python train.py --num_hidden_layers=14 --hidden_size=384 --num_attention_heads=6 --num_key_value_heads=6 --head_dim=64 --intermediate_size=1536 --vocab_size=2048 --hidden_act="gelu" --norm="layernorm" --norm_place="pre" --norm_eps=1e-05 --positions="learned" --qk_norm=false --attn_scale=0.125 --bias="none" --tie_word_embeddings=true --parallel_block=false --extras=["capped logits"] --init="uniform" --init_std_qkv=0.0257 --init_std_o=0.0 --init_std_up=0.0257 --init_std_down=0.0 --optimizer="muon_variant" --learning_rate=0.0107 --lr_mult_o=1.5 --beta1=0.95 --lr_head=0.0163 --warmup_steps=200 --schedule="wsd" --decay_fraction=0.48 --decay_shape="linear" --final_lr_fraction=0.1 --batch_tokens=131072 --max_seq_len=1024 --doc_mask=true --train_tokens=625900000 --max_steps=4776 --dataset="wikipedia_en"
MLP neurons of a small language model. Each row is named by its layer, matrix (up: input weights) and neuron, and shows model dimensions 288-383. Each number is 500 + 50 x the weight over its row's rms, rounded and kept within 0 to 999. Numbers have three digits each.
After each neuron's rows, "fires on" lists the tokens most often at its 100 highest values on Wikipedia text that the model never trained on. A number after a token or word is its count.

L10.up1195:495463466508464457535547516562422597486457400549550488420460433524381406622580548577410615515543480459384421407496560468479580524496489522556476550444478476587540457502520527547505512534526568455494428479516481604470448518528525548613553472468413503526492540518426585514495533480499500590
fires on: " s" 16, " her" 14, " his" 13, "s" 11, " am" 7

L2.up1006:487441535517509515485491527551519497456474493506461462498540529450475516547555526473446480524472627524469523458521553444433445515582468381431506462412483485473413490486470521458585524491425503523592534516453476430506520524512622558464519560492535531471460438511429484514522462548545456492
fires on: "ay" 23, " Sw" 16, "ition" 10, " place" 10, "th" 9

L2.up750:526516457504567455554545466563607405509405545464445552464498468539530537536546607515494525498495426530491529420465566431541477519525511509508523460505488488499545502554502476557559525444484500512524469469573450546494568519532536456510465464562401475514600535498544505555474570487524531503
fires on: " ad" 23, " St" 20, "ö" 19, " stud" 13, " Christ" 11, "St" 5

L10.up1357:481497401417519542456537576516455490476446519466472438550465528479406518579498462365528543449500502560476562408544508508578419464376480521505517444569464548418477508533465544492511539648501435484499428486604454450463482415511461474554497443558557513525472549476543478491529541546552509543
fires on: "ar" 20, "h" 20, "an" 13, "e" 11, "al" 11

L5.up868:525493525478573436485510495418483515419466524455469458486542526446560532510524469509512551506518563460507488462470445510489420523448409509512492486390547492408483458531461553500473498528459470558420468520468452494483435459494397516560627459503510440411542424395500452537446498470482611531
fires on: "ts" 23, "ons" 17, "ong" 10, "ad" 9, "ounc" 8

L7.up517:595495444541546625565527452525517444566514472535509439414467471454540492432487489485430433537552443469467539364404497561518485508450491470607491515481494579563556481432566444523559479506537402418433467435446515491526445501498513459483458470488495486475557553486480542531476524441467556453
fires on: "al" 41, "s" 23, " the" 11

L2.up953:495425530537449485381478481489522478600514540442472503489528481440500430554464498505507598524529411568496488475515489498523416424529518634508508494489514319485443431452438577600510569508575504491554546484565462514455489474441548500493519460467500546472615520475515488510361501606479520495
fires on: "ial" 65, " well" 18, " exp" 5

L7.up122:516564471455530598552491544506537485467448494611519468528522477458479501495435419523479450439480508500547532507578495486479446550508561470497513557496526485538474493497480524364518505511427447462625527538460544444595552512476496525489460569464525542557507451541553417581482521499499502380
fires on: " |" 16, "," 14, "." 11, " " 10, "ed" 7, " as" 6

L2.up1296:499587454481445448477534460512529596501509429533529552525592559412456500459467581455520470513526461503521503431529542574467436536521504498530511588555583415473532511516504579567483575408396514470556490528498518430479462566523496409473635614503506550509534425450464484479502499555526467493
fires on: "able" 32, " Fran" 14, "for" 14, "ran" 10, "ced" 7, "urr" 7

L5.up608:494570475542408573587496444548507513487469457556554506486505421491561498482529464544366497413495506559490504528444505429469496484602445529551532450564513503582456464534530485458427497573512488567448492492532582473556576482575569456515454356426457492520510481482567512460550459505515554530
fires on: "inn" 19, "ä" 14, "," 10, "enn" 7, " &" 5, "out" 4

L7.up351:493529474485508429495451349515494476498570481460402516488490508482494497402418535450461576539437471421529503465493526499553519498521523565567551580412504438553557598442524552491535594460486517418521540512594449412504532535466483507544499508549581565519489523587440562554488550401479500457
fires on: "am" 22, "er" 10, "ff" 8, "ent" 7, "ad" 7, "ed" 6

L7.up949:531567418467507504502532416465525527483494516475573491570470376505449509542468477475548467499456539496565500484581558516552494507499492475441519557553496543458416486612500539379553486424545420514438521451476505444602537489447536574567440514511451464472524515521528476447477488452492480510
fires on: " are" 16, "ou" 11, " -" 11, " to" 9, " –" 8

L7.up1491:552454472527585551460515527539489538542522367519524476445506493518465495430529577410474496481480561481397524399468548609501477424435523561535562491476436629497537536400539577560490442487427471406443505518594537419564492415523526438573509531568525368544515504525657467387548524441547559476
fires on: "s" 15, "'" 12, "ain" 10, "ow" 9, " of" 6, "ing" 6

L5.up1092:412390482477505548488528386390550532536521440479508506566541465529507480494456570394481464587542527459542560552396477481489509529507503516548381503504496511529506445482507508450491486501431505546456439468464443552525563447547526452428609508455537503484444483470536579439524571578521470542
fires on: "as" 24, "ad" 13, "os" 8, "ate" 7, "iz" 6, "red" 6

L2.up57:455526474511552447485532536548425600561544537503490517551415607505504514427453446501499508500498536426511528513508524522501565590595499417481513487494383573468468445597461534471533455522470487536534515498487478533413551486504488548472515583514521509469519502529518476504592506467475448546
fires on: " by" 35, " and" 32, " with" 16, "ent" 7

L2.up1061:523489480542434559482515536476518482480412500425510480522464521587481456481598546505444504457583480470549500487533469473465507552512365590497485481523523518560483518555514505497475493430581484534560495505363540510538542534404599528561549425445515471519400486507398435606469521457557512531
fires on: "'" 13, " ." 12, "\"," 10, " -" 10, "\"" 7, "urn" 6

L7.up598:505503542514520491514558501444519521401412462522505513535440500556508386441545508495421480513461490507500481603455523474530564664543484481467500477483533499609438495443616488534431444516584540510499508520450509456543598499631420483514567506448513484503518518543518482418514536484478468518
fires on: "in" 18, "g" 14, "ept" 9, "l" 8, " two" 6, "le" 5

L7.up632:572534510472523480556521526453464449489469502528478484597501491515558544496507525524405559488498549569563499453463582521476598509533521474520428443460516614537470498547544493548500554477507483490485462539498445454517487460463518459501507558455497454370559493572492478492540605474504458372
fires on: "ag" 15, "r" 12, "s" 11, "fer" 9, "m" 5

L2.up321:538449512538449462544487514331500495476586422440472493512531530574535378478590451506410501442575534484423520481596502513577511600503507463481548540538467545562499593471552538529476536435575545500482516462440508547489546480401518462482425516441559530484402449464517484486477538524512584479
fires on: "\"" 65, "'" 11, " me" 10, " time" 8

L7.up22:458426476481517525421453523519528523643475460465506473468554504528504512477471604476543544553450496516510635528622560527443485490447483555505521530388380454529481436469424614500503583454429505478501405510481545512521498520550600488473477512535491497522511476487440469542513478463506478475
fires on: " of" 36, ":" 18, " as" 9, " |" 6, " to" 4

L5.up454:499487452498510473509517464453465462503503489529472552516486468458514467424613537423524530510557567429428443578405533593533480479473473452537469483477546569490456530572496506459601518529501576565486445373497473514545586493517470475563519495410512476514459434481428451437471583460498494532
fires on: "." 22, "-" 8, "le" 7, "it" 7, "ts" 6

L5.up691:573525450485410476452516459529458568484565559557445548476486453541542576553546639596498546561591536515543495514488541535465571610570504477583415498604585490466519497437563479420486517503415510487570516491448616489582377570456585435420541512445473504558446427532412504477550520536546502548
fires on: "d" 20, "ced" 16, "end" 15, "v" 10, "ide" 9, "for" 6

L7.up364:500472497501498492566485481488502483451515486540437522517555465464598518426473387580514564463406559385503458493481520350532442584531563464506479557500408485522446439470474454592500458502486556573493503469489546483536460463542510518561439504529575433501456435562489563569341543549599565543
fires on: " " 23, "2" 13, " on" 11, "1" 7, "," 7, ":" 5

L5.up342:584429515462466554585457532527468501513493443533478558440451471513510530455473525507409550439454432320467454538543470539446486524495533558402582485528536604464465486514482630455483603594566457570478446483497512493437551502529499531473466538508468544552535572480422519573507429623500496548
fires on: " " 44, "u" 11, "in" 8, "W" 7, "F" 5

L5.up372:544413577508571611496565521494479553508532502401502556485462511561529507485564472510502558506480600380637437430460544599623567584511483479525538487478425611469493497584519439408531381416564554473397487544504486454558463593539534445509485494475498498442528544499458523480452579430448525516
fires on: "al" 14, "el" 14, "es" 12, "av" 10, "e" 10, "ap" 9

L2.up360:484378507495437429417406551531594540540516584492517476509532484384481628540504458430561556468528474549500462458455458435466390463461497514482469504379486291546470566442549465521470418423473387540502523426480509521495577593549505501518510507450417447477524450463475449421456419504498451442
fires on: " ext" 21, " e" 15, " in" 14, " exp" 12, " em" 11, " ac" 10

L2.up805:451516430553543544526438428555581497427575552505464465579557472537550513498458505489421522539512488530486568494460491511506505508534503533479534416522594481538584507451577523466556486471514447403502487553558446504492549420532502497530568422406481543442562492460550502515494412415396472442
fires on: "or" 57, " res" 22, "led" 7, "-" 5, " Cor" 4

L10.up353:540514430575474485511496572510429483477430514490481454486451488463522474498481483463488537459566646458555469439482574499535479476639526487542511541397458503408469587506479505447513451557484573547515430475501374481423559374459485548489453555539547523520575516555353462538520546568531559448
fires on: "fess" 23, "ad" 17, "th" 9, "ut" 7, " " 7

L7.up897:515499508466496518436444483533575552425457549528453413441425519533470565401543488486496499613579498437530505427489538619542547428466512491593421525502625498418513486537525502429538474474520550471416490550523498599589544418380557513520517527473617502442494562573527551490518459502513531430
fires on: " " 36, "on" 28, " of" 11, "ep" 5, "en" 5

L5.up1426:520530469508542522453513459529466376480440320504482453566500441472546384497572496506481474475464440481470571484470582457511476532489533466443500493459557615474534503519492416514517457473426413558503538331579413402516530423475532473478495501467585479531580546481482482529503576443396569514
fires on: " ev" 17, "s" 10, "ly" 7, "ame" 7, "iv" 6, "pp" 6

L10.up380:440592499436501468585526507554476403637615462496484449478458501533523522460506550493431493410477498498591495447461468440586446500485465548516527562444624555520505456399381468452477431493553420488512521474544526589475529541509513520510526539616431466486472499514517407398538432503499524531
fires on: " d" 53, " D" 44

L7.up542:506474432559494347497417538436475478446379469532532451595470553420387545454490404493514533464494445432567526414514565527510533565510524456377522551463516536469433559533541552448563574503515509480469435423507512614555522477491576471585502390512476471488598533519528496477579457480556465596
fires on: "\"" 28, "er" 8, "ch" 8, "1" 7, "5" 7, "an" 5

L5.up1299:501420448539420408500551522545484586518526621439417523494508501541486560418606465528532565561521465470561524533491475595523535407449514451403347525484539408558536491502477541532495421515535436440416529444483549491490610479496561476497544468474466531471547490550508483552437419509475509510
fires on: "0" 34, "en" 10, "2" 10, "ly" 7, "ot" 6, "ep" 6

L7.up822:471612491478459482503525474458462452585533571509488420567515457544487557520434494502367596536465452485541593411468553495572502564568561459522433510431537490525528492470506550536523515526559420425465402507463419550515511390470451497486528545533471535494487406541594526524463471495519570466
fires on: "ag" 18, "u" 16, "qu" 10, "t" 8, "c" 8, "fer" 6

L2.up268:565445450503542571477436475442458511421449453524572451459542450600503440556619451457451523592552538539548506534551506481539453545532486549486569528554598477474457448460457479497433479541485555586429551502479530514521403413510513459444523594533544484487538394542480549541459451645527541478
fires on: " sc" 38, "'," 13, " go" 9, " Mo" 8, " May" 8, " mov" 7

L2.up1481:524517542491524450515514478550551489445455407417429575513412471361508498531386533498475466454487486486465502452550466464504567503491463545551466544465551517394480541449443514559489360537481561609530407491510483528558492535437565566551519566537522580496476465556391500470544468542497530445
fires on: " fin" 22, "inn" 17, " final" 12, " end" 9, "inal" 8, " United" 7

L5.up1418:509546453545466545561531468598569616505468461473509475515522584530506538464470497596558482494539496503427629549573636442580437545474493609450594489478446498505470476539523502447546599463472577529375530520617597552486548504474451526454419448430519586537506493484438519559536488508516477596
fires on: "ag" 32, "h" 20, "f" 10, " man" 9, "our" 8, " Man" 8

L7.up408:531533507504611474516476524479479458469514525564445450563513465568496524580457426507554489537520529521619494536572527536442436448571510457499537481502483488614509412459417569494550493493432444529489447579577479518509527456511583460499556508511446367350529528538544581465509491390579494464
fires on: "o" 21, "k" 8, "r" 7, "m" 7, "an" 6, "ag" 4

L2.up774:430540514478502566473496422436520518511472546580477586461509605432590561424520580509484486522524538499499367469569487558425586451407469534464574388456519469486502439469493486485403513385560364493556492384539527374434485552478531491433449572472534456478498510467520535483526464487438434585
fires on: "ack" 16, " North" 11, "ount" 10, " place" 10, "ake" 10

L2.up592:512465584543445514479470464497491501545496388494445495480378480496504461514530591524464452525545578458510517558540438462463488522461440573525432424416454494505437469416525443558412541509521507576520448554488485432463548445478533493523492507529535471435472471504409571426529492499508501536
fires on: " design" 22, " mod" 20, "w" 15, " comp" 11, " used" 8, " sing" 6

L2.up1292:400459533491443466437509487489535456532433457557490476580393416432552519370478473480443518512423538442540498477487568469532551595418532507497530537423519532594510442523413575465486576551477493387504481398426551578527461481505484468485487429520441550585548420531567439512550491487538499501
fires on: "o" 25, "ä" 11, "ib" 9, "ro" 9, "ou" 7

L2.up708:388501541406488570496514515412489420482456496546502484490451491523506458443498515524564527529534453579638460516530500406487498460541488490537557507484437386409588500470592478474463469466557546503544556487457450371478474560453519432537469517533523526492550542494581549483502506479465463502
fires on: "gr" 36, "ame" 8, "j" 8, " gr" 7, "(" 5, " acc" 5

L2.up489:498417498461456542535458521452460402537396535530494493485440473473473443443576538450422395536537546503571508457536495501467487494428453435471527502560510606449495503546426511390518482560496440505598484494525491442496409539505462450483526499472472468508421531483435479576529444400496566505
fires on: " |" 31, " " 27, "\n" 10, "0" 9, "1" 6, ";" 5

L10.up794:532446583512464459482622465446452506515375399505473518512478474474570454505606503480450562535598461510462520401521566583477542492434475403512558605536549515444497377492486500501553474506512529633429471593484497612458543544482489467553534447474462519541405510465466548460577539541557512488
fires on: "s" 13, " her" 11, " l" 10, "'" 8, " s" 7, "ie" 5

L7.up94:463472465534449503446478459555427514497524541529498460561426458575580485532576491531506453582547528488593420433544419570537489465504490528435415485465469429487478455547437509432520439549569506478485532531474533419495501331491443606517547544581526495514572498538488459392521448541508425546
fires on: "0" 38, "1" 28, "2" 12, "ch" 7

L5.up695:528461396439530541646511508468527516569408474517517440556633479487459507580514592510447491477459539433572529532525610383548496490544603488490446514446497520489495534500531426511449610559477510502457486531591553533543512489486362607447545474489489461594497448473441578601501516474548528579
fires on: " man" 28, " Man" 9, "ul" 9, " we" 6, "ig" 6, " us" 6

L2.up1418:498485559530512524542514478419539542536512422426505516517465468536508453500500481486406520496480540421574385488552567499485477466551513457434521467477525467501477537506523627506485506529493507469475449491521466525447545394560571445547387485451591488538530562528576411531472516598429439517
fires on: "i" 73, "u" 14, "z" 13

L10.up1353:556493548539548502522502481579474618524425481443550391593433445538523408516559534452494564523472514552553471512555546455427477513422509513488447434477525392537502483518507519607523510529526500596523404521490506438485537474586572537444463521559488497438482459446475460507398518475477535483
fires on: " M" 33, " U" 31, " L" 4, " C" 4, " J" 4

L10.up692:444516506484561591553556550485426522449530567498469506474570442492575489400490464537477518490518567519514490515510503414431508478518509466478522483463583542485437448480544437438529511484401527464470504461554554453524445541520518582409450559539519491545498520541519517629484519622550541422
fires on: " in" 24, " on" 16, "2" 13, " March" 5, " " 5

L2.up1377:528505536579569550401519528421522463389554481537504526431477573492468508524461499544491536540508478484497502518527527503539464514525473435463453507417523504572481393457444500462564509478539532503551457470543504366512493511388500500453478570483582469503393482430422525489416443447527407525
fires on: " him" 45, " them" 32, "ery" 15

L10.up286:407496565413422585473573504494491491494516523505470475373593403575521511536550534457481531517431536577462478498536541551596447408441489540533515538439487475557460546545505544506504539483501470452542432483515478519530534538578578463525486465610489514431517575503467489507463492526420508472
fires on: " of" 30, " by" 21, " n" 8, "ed" 5, " from" 5, ":" 4

L2.up154:502436445497458477472477478440489591556531448518477485504505578404552566440435492496556596511409587562526514523519581393455490522508467508521503489546543508512465492494565506516488488429472571479507519501525471439499523445525577440486516486434629486494532495433589483515438523573491458510
fires on: "i" 39, " Cl" 12, "ak" 8, " the" 8, "°" 5, "}" 5

L7.up14:509520578442463494565511554536613541487587438544530463510477500492576546513517443511545529496490485530486530592672511554511478502576502455546516513498576543576557490487449613522418474602438430445492494498460461405486524439474615500518481442555472497464549556529489530475516472561515410572
fires on: "il" 34, " on" 12, "ivers" 9, " by" 5, "le" 5

L2.up973:565526526492498484435467490506510511495524462517556532482568513494509490472543491535548583474498547508553457454628447456627437496518576526433540510519517424469441548552461593494576600462479450512537449538529538443467472483532569468446552547513474483504571407520491544546571479491559547435
fires on: "ran" 37, " Fran" 26, "aul" 22, " =" 7, " information" 5

L10.up611:407539453595527441453518513549590498506381410397483524475415528591493500540490473493565451543554605551488464523575466547452495414454525545553493566470503513494470475549491497473438495543442527470499455498541443459490561503456559495432539487445449560550522469573463465488475618481469486567
fires on: " al" 20, " Al" 10, "em" 10, "p" 9, " (" 5

L7.up585:466591484485409502508487458631428539540402507505554503502419529461507568548453491475493529530434492560462618545467468504437384587535484525497448477489384514529454468499443483470449470574520507428616500511558464548567543459481524505537557468480464465620510460509526508505525513541516555497
fires on: "E" 21, "e" 9, "h" 8, " and" 8, "c" 6

L7.up1498:496389543454525435491498532495533406500535560479502530478518430573648454431513465553535510448566513433488527577592576487529476508539600438522526467448506575516452446428489575446529504425486507465523499440507521402456443526466509549557451578511525462625464554529475503582471440412611503506
fires on: " " 28, "1" 19, " in" 10, "2" 9, "ate" 5, "8" 5

L2.up1264:484471437449505508460553602394612488486483439517500533515444439593525479476466563439413513518565549449428462492507492563491644439517471519542545565571492501506514520460486452453480448549523455402551494465518525555502542528558487505449531577458491471484434487456473479441449527603416504554
fires on: " United" 33, "ang" 17, "che" 10, "ory" 8, "ission" 7, " Park" 4

L10.up12:497467496549444435481518451535553431483457493596516415582449427451458473546526538593458634526507496533527559455595506426538528464596565527493454501462537497501475481450492472537525480550420493467474542470496504501536442461638528604566413487428516464437534471467508482608462489462364543468
fires on: " U" 26, "y" 13, " V" 12, "v" 11

L2.up709:562505498459445544464530464507501522475437535479543546477539538472401610482457483498585588480422586449412491532495566455487473481425490496518503411511539546560537486481584571569442459536535554454492407541499499510540461472527529341491524514439486460534637414470602458562488548488592501447
fires on: " the" 48, "ward" 13, " open" 5

L5.up892:529463491498585491580553501467462534450486557504451419513501563636585346471449532470454428459527505529487493506540511561449520488460468529487482482441524606483443551461550528479518505406443570518453445506512541531512582565446408459514367526450570499463515483515529496393409429498530571504
fires on: " le" 28, " Le" 18, "le" 17, " en" 5, " rele" 5

L7.up1197:418471459403511553443577479493593535577500497509562542555489493471509484560504477494494492446472508450467565443400465396486516501480560550606443509540453563398481575499531555538565538476433495533532465471460479479520540572534536427508581526432439542481441475541552497477453376548350525520
fires on: "as" 45, " to" 6, " West" 5, "os" 5, "===" 4, " US" 4

L10.up1306:558560527480471506462477568467453517439416557422481450517483431391438448563571547445419496561510561461476477477529503504508461395454436456597435523519561429543596490517504493544392524468519511568438455492477466481521478481480472470450491573501454525493412494360538537640468501458451552522
fires on: " U" 39, " " 9, "-" 6, " R" 5, " C" 5, "ap" 4

L2.up47:477496423419473470543449548539542521516463530424522484493486485522448445493509467464435486506533536628517522423443491464510419486512530550475551580482418500486544451546482531413529486550435482531556524502603454485465436567548511515404524488476523581517420629544423597496556496371481573604
fires on: " " 44, " |" 41

L5.up172:420500519509538495444562527460449590497480468459521544559590430535519461432552521518417498481414512449497562421522536475422539535583516476409566523459509556412444499399550526467419598509479552479571536441518553443468514420558567482408440498535521468519564440446494558506442519511553538474
fires on: "il" 21, "et" 8, "ult" 7, "ron" 7, " compet" 6, "ist" 5

L5.up803:557528507440564384537503543524515509460485561585452559504481513524488499433528530515459456470468473514518468444576461479554448578396482507525485459445445537481502611509500514475578447542490496463535446368578524499478604480474545530440549539458535572413416487561467518588499440561560493533
fires on: "ac" 14, "imes" 13, "os" 11, "ak" 11, "op" 6

L7.up287:474474526463486452454541499434418454332507472504483533565403433435495522450433408442554500476532519603501555457446503484565564474458443484513498532533408557495498479519460431463588507498537480474524461494641505488521519485536487433533455531544511460554561500482484477522447555456534578581
fires on: "an" 20, "am" 13, "ep" 10, "ar" 5, "a" 5

L2.up1197:540520493461476481555522485454514439462489468450520523475463532452448693499508476451504473551536511515459502489498562486518469462449534542466468489499434448520612516578567494459496518555473499500521566557497512587490419588536527503536461516482494556510496493507385450526605529525453511469
fires on: " inst" 22, " dist" 12, " prom" 11, "\n" 8, "ular" 7, " ex" 6

L7.up48:464504565542524490421561392520527493458523472552512568509428528537524498500484608434427434444425482530480581373445509508409418499498553490395503445476533503534524475503541480563516461509502524467508505475447498595549559595423510515507531568499538462523454591490471564484516506526544540563
fires on: "h" 23, " to" 17, "–" 10, "ir" 9, "'" 5, "-" 5

L5.up1484:413507484529476462497530520472569528516464466512465469454499533361501497430464486429546458533487520561481575468462513588563409459474437473290486520498478529407560493443430502516525540575490545618549508461543538431634495585484464485551443449423518496513518498474574493478512522432514570442
fires on: "-" 64, "2" 8, "3" 7, " " 6, " |" 4

L10.up1091:433531551447462498476470489412459445546508478634549474504479515375518537507546503538511568509483514547516498424572486441498489530554480514575572415507573378571379529497574481484454523468467550518526512394395469484543519431527610621481616478525443439533501480563420479421389428673397393460
fires on: " in" 16, " ac" 13, "ak" 11, "k" 9, "ri" 7, " spec" 6

L2.up699:503529485506506499443492582542499537498602474454425500529443553448485486503536594476455495515416502357439550489534576435469472556479424459438533509472428570488493537507469535469512447509519489495535558469536469444545544593601612551494500454453580489492538417542427597462514518547574509573
fires on: "ist" 68, "ank" 24, " Sw" 6

L7.up512:530487574557482519515484424514484588454495478616481457468516496467554512520495492572569532529538514520555518495542543481425565490540499510511522550465474582531631535522560412514442398532521554556552472509506528478565543382427492418589460543540516539531460423520545525457511473474571528445
fires on: "on" 16, "ur" 12, "or" 6, "le" 6, "t" 6, "ou" 5

L10.up227:501580480368379551507532509432486580532365632533492440511504514555576466491569455487371543511493490528436486501536505396578522537435546456471493495459591517448449612415489498552539517469408540510590499513466585491516497501462465434541495498529487505493530537427566515468460525441509591502
fires on: " le" 41, " Le" 28, "le" 15, "—" 8

L5.up500:489440496454464483494432489533529559467425480519469514538489550442557495495457421455467482539485551485579589491534506363523433457492447570467551499464493477554408407550512416537464518486479557571491487489542488473511477555524648494515459559445422453497508478518390493489482566516557542530
fires on: ":" 63, "'," 12, "):" 9, "," 6, " ann" 5, " season" 5

L2.up350:549504553505532487448449474542438565388585555534546472485446517503497560455542529575383505578575421450554453467506477596607567543527477475535475468437436461439528465548420515556558434490449552468630482542413444478478500541465577474555531531468477509511439379457526509486589525501451426520
fires on: "our" 35, "eng" 16, "p" 14, "ife" 7, "arm" 7

L2.up658:491399474447524552551495478571534508502520455394513574469443492464537488458537514434488547495487553463511503507565526538456367546461430476506544587490488477379528509533479437497498489457458537452574505477471501488493392559530623483493474548468525456469510515547425555451493512488501512422
fires on: "est" 34, " Sw" 32, "ubl" 8, "erm" 7, "w" 7, "ast" 4

L10.up72:497575656552486502569506503565476496470464452505490490458488540445531553417596573385478549452576517514525488539524520536467609588427518448469587398539497528479421436498404505484511455528511465439535530433559480557609472534522485489527403380518522547462460538523432539489466585396511544526
fires on: " one" 20, "ac" 12, "es" 10, "er" 8, "at" 5

L5.up520:550513584568450519495516565515547572427496461399461536407467558408537465542526539516450528490564474460540479455427577531472515494514463485483547457505420576494421532491555430469441404433468497551504505522453552472482469521516475461515452448501482477449500511452487517483492411493467513495
fires on: "v" 20, "ourn" 17, "es" 10, "ign" 10, "e" 9, "j" 8

L10.up1217:474539474520410529576507496517462544394351499508576453506467538581497552412481511424553439535489522477470376449466489449490520446482524556523371514561443589519552450472658460525479454528514485450508469467424535490494613486496494473479489503506542464542609428527522543539457544505481421511
fires on: " the" 15, " p" 11, "el" 7, " Pl" 7, " un" 5, "n" 5

L5.up645:599455445510456424431526516508542546545537483505555477546594570486534454536482433515473492526615591511571518543438516539488462463471498548540585486480512520553490418545558495467518407523507539564524441550465519532624496456496530560501562533406526522530559519497476463458419483468566493545
fires on: " to" 32, "ing" 15, " and" 7, " with" 6, "born" 6

L2.up1184:511556534563520475579518470440525634488462624458522548481466519495456451360460642550456428564494449461484434482463471502523467544441482499473442445525395516457589508524469581563437486484365545459615479437500487540556480528509544516375551512499516570448384539526601576487580538487551463504
fires on: "ung" 26, "p" 21, "aw" 20, "q" 16, "ided" 7, "eng" 4

L7.up1200:543486460483506435524522479533522488527463531471428544472530390495475478407496473519537489588501622475538498512508506534553423620454495497442553515501549437403561454467480434432575428498466502555548486487491525486534462513405523471524470466468453464531513507520461422517447523480524608503
fires on: "," 28, "2" 21, " " 13, " and" 13, "1" 11, " (" 4

L7.up1347:470479494458549473526300556550515509549491450518570485552546502522476442469532578571483515402478512592490488497547536569453503451545505554435558525514538575501462492467473553481542474425519478513491463460481491543549420455444598463490466442481495489426472459454462494492564536409518483481
fires on: "u" 36, "p" 23, "um" 8, "k" 6, "s" 6

L5.up842:490433597584439504542480565421496526457535498513555463399463497561519465521496508478559416547568393462514531495493542477439575536457593487500483414485545520499500508566431457508466405538528618493409588375474524537428519485556494502484506534450494515553508480444491492452555511485483521542
fires on: "'" 29, "th" 24, "ath" 14, " dist" 12, "sh" 5, "st" 4

L5.up1179:556495518503502495466492492468562441456663513440505540518519488534550441437463511583456483519461526483524476621570503507471399471575383512448558511459408520507572466418518419507623612531478560543497448507535494418576401513509404587454552449456496542433538506436551565449510513540390516515
fires on: "ican" 18, "ag" 10, "ig" 8, "ore" 5, "ath" 5, "act" 5

L2.up1280:523510537388531500486573534516575533449408523447472486422448490500515456452629507538614592465514556441485502486510455572365453449523517427478475523425451422481496487453467547482470538545617515416517472530489564473529604488377511538502514439424480446550531512554469620546395551525574527437
fires on: " serv" 25, "pr" 21, "erv" 19, "F" 9, "pl" 8

L5.up1303:518632567438493446546423539462514486556419420538452495469432522522514391467449540507493453469450501450520477477489476508431548533554465459494500517551549481512606503562519490513454501581528393471470493485592434452457567563427559617503501497523465450453513470539601463459508332560580503506
fires on: "\n" 17, " ==" 15, " Comp" 14, " while" 11, " where" 9

L7.up262:481489524544573525594516552412499516521489426561550523484507624533501481446481512498428523439500516483498564454394525565432440524527482517393532403513466519531560469527530492492525513448523518554461510555405467525456511412490518498382523573443464457445494519484491594432519561533511468530
fires on: "s" 14, " cent" 12, "k" 11, "ed" 10, "es" 7

L5.up1261:609513507435460504528429386509411460543519525464486530474445533475486439507423368450511448439547420489455467545542441534450480316499469445495456580510652481481486454451504458476542405535552556517447496485478422487626505573543517432520453455523483496530449459571532466533514513442467482444
fires on: "oard" 12, "ak" 12, "ter" 10, "-" 10, "ick" 7, "and" 5

L2.up1338:568489591526474466571461403467467450544444513580529546476472528541491504527475485427386506573457487416591595439493505577511481457486484490497471441519488588511487478472430547422496527542488508598442470490466472486532495506528553417452363510469593485526555520487553479527480546538451505472
fires on: " Re" 37, "ne" 26, "u" 25, "n" 6

L2.up1253:497608503484538563515408413531494505471496462511481454545383490483461587546530416528556609435526531469621483438474588474468562490538515464492424444494529481467489451510516563507402614521523525469424461541523468455418521544514574483513472571413478519503633584546512546499456546533473465467
fires on: "ance" 20, "," 18, " Th" 14, "ities" 11, ":" 8, "ik" 7

L10.up88:403572629463590541500529582591484444594544487431492476482451496482467509408555522571496432489480525517564551402497515467528492535462418511579541555576512597574420497442479440520392581631586467547528526447526525471372557416524511458467446516514479448519511386508490535581513471519464493477
fires on: " a" 52, " D" 15, " S" 13, " d" 9

L2.up984:480527593561415513500488491473476498545433460387522507500445496541523427470523534462512520564430488533552532553560501466525435490604423528450469508458490512506460481537460506492550387521507448588468533503468516465572572394533542493477553454501563507555494538417582606402444497522497582548
fires on: " and" 42, " &" 29, " •" 19, "†" 5

L2.up1238:465457522565468503470437420458528477411412432574386503437581461421508487547563484548475585467469552596594531477563538521518580415468509505496464477467585510481421454516507495532416608483544571530435454488500465577452426430535453464440544521632502512450541471553464402405487438542448452503
fires on: " Mc" 34, " wh" 20, "'," 17, " Mo" 6

L2.up1281:447497512471501458517564535356532484560473591531492451480539422429466496559533474608447512510532528507567610432440453429491413577548514508522592509443602444446504522491538492514545519500509436461488414449513523543487483469501537420509503492436446513452476543509464528445461453605438605519
fires on: "ternational" 27, "ung" 18, "ict" 16, "g" 14, "i" 13

L5.up1468:518636434504508564487470495499472487439393496459557488452535399492452531564589492529549508484434452479494540566478486504526452481529514533412447504470473545377480471550511519521450500581508545503457459459504532536488494496499533447464475582570439430530551504470511556417520473413494529484
fires on: " of" 14, "ou" 10, "ond" 10, "ald" 7, "et" 7, "ober" 7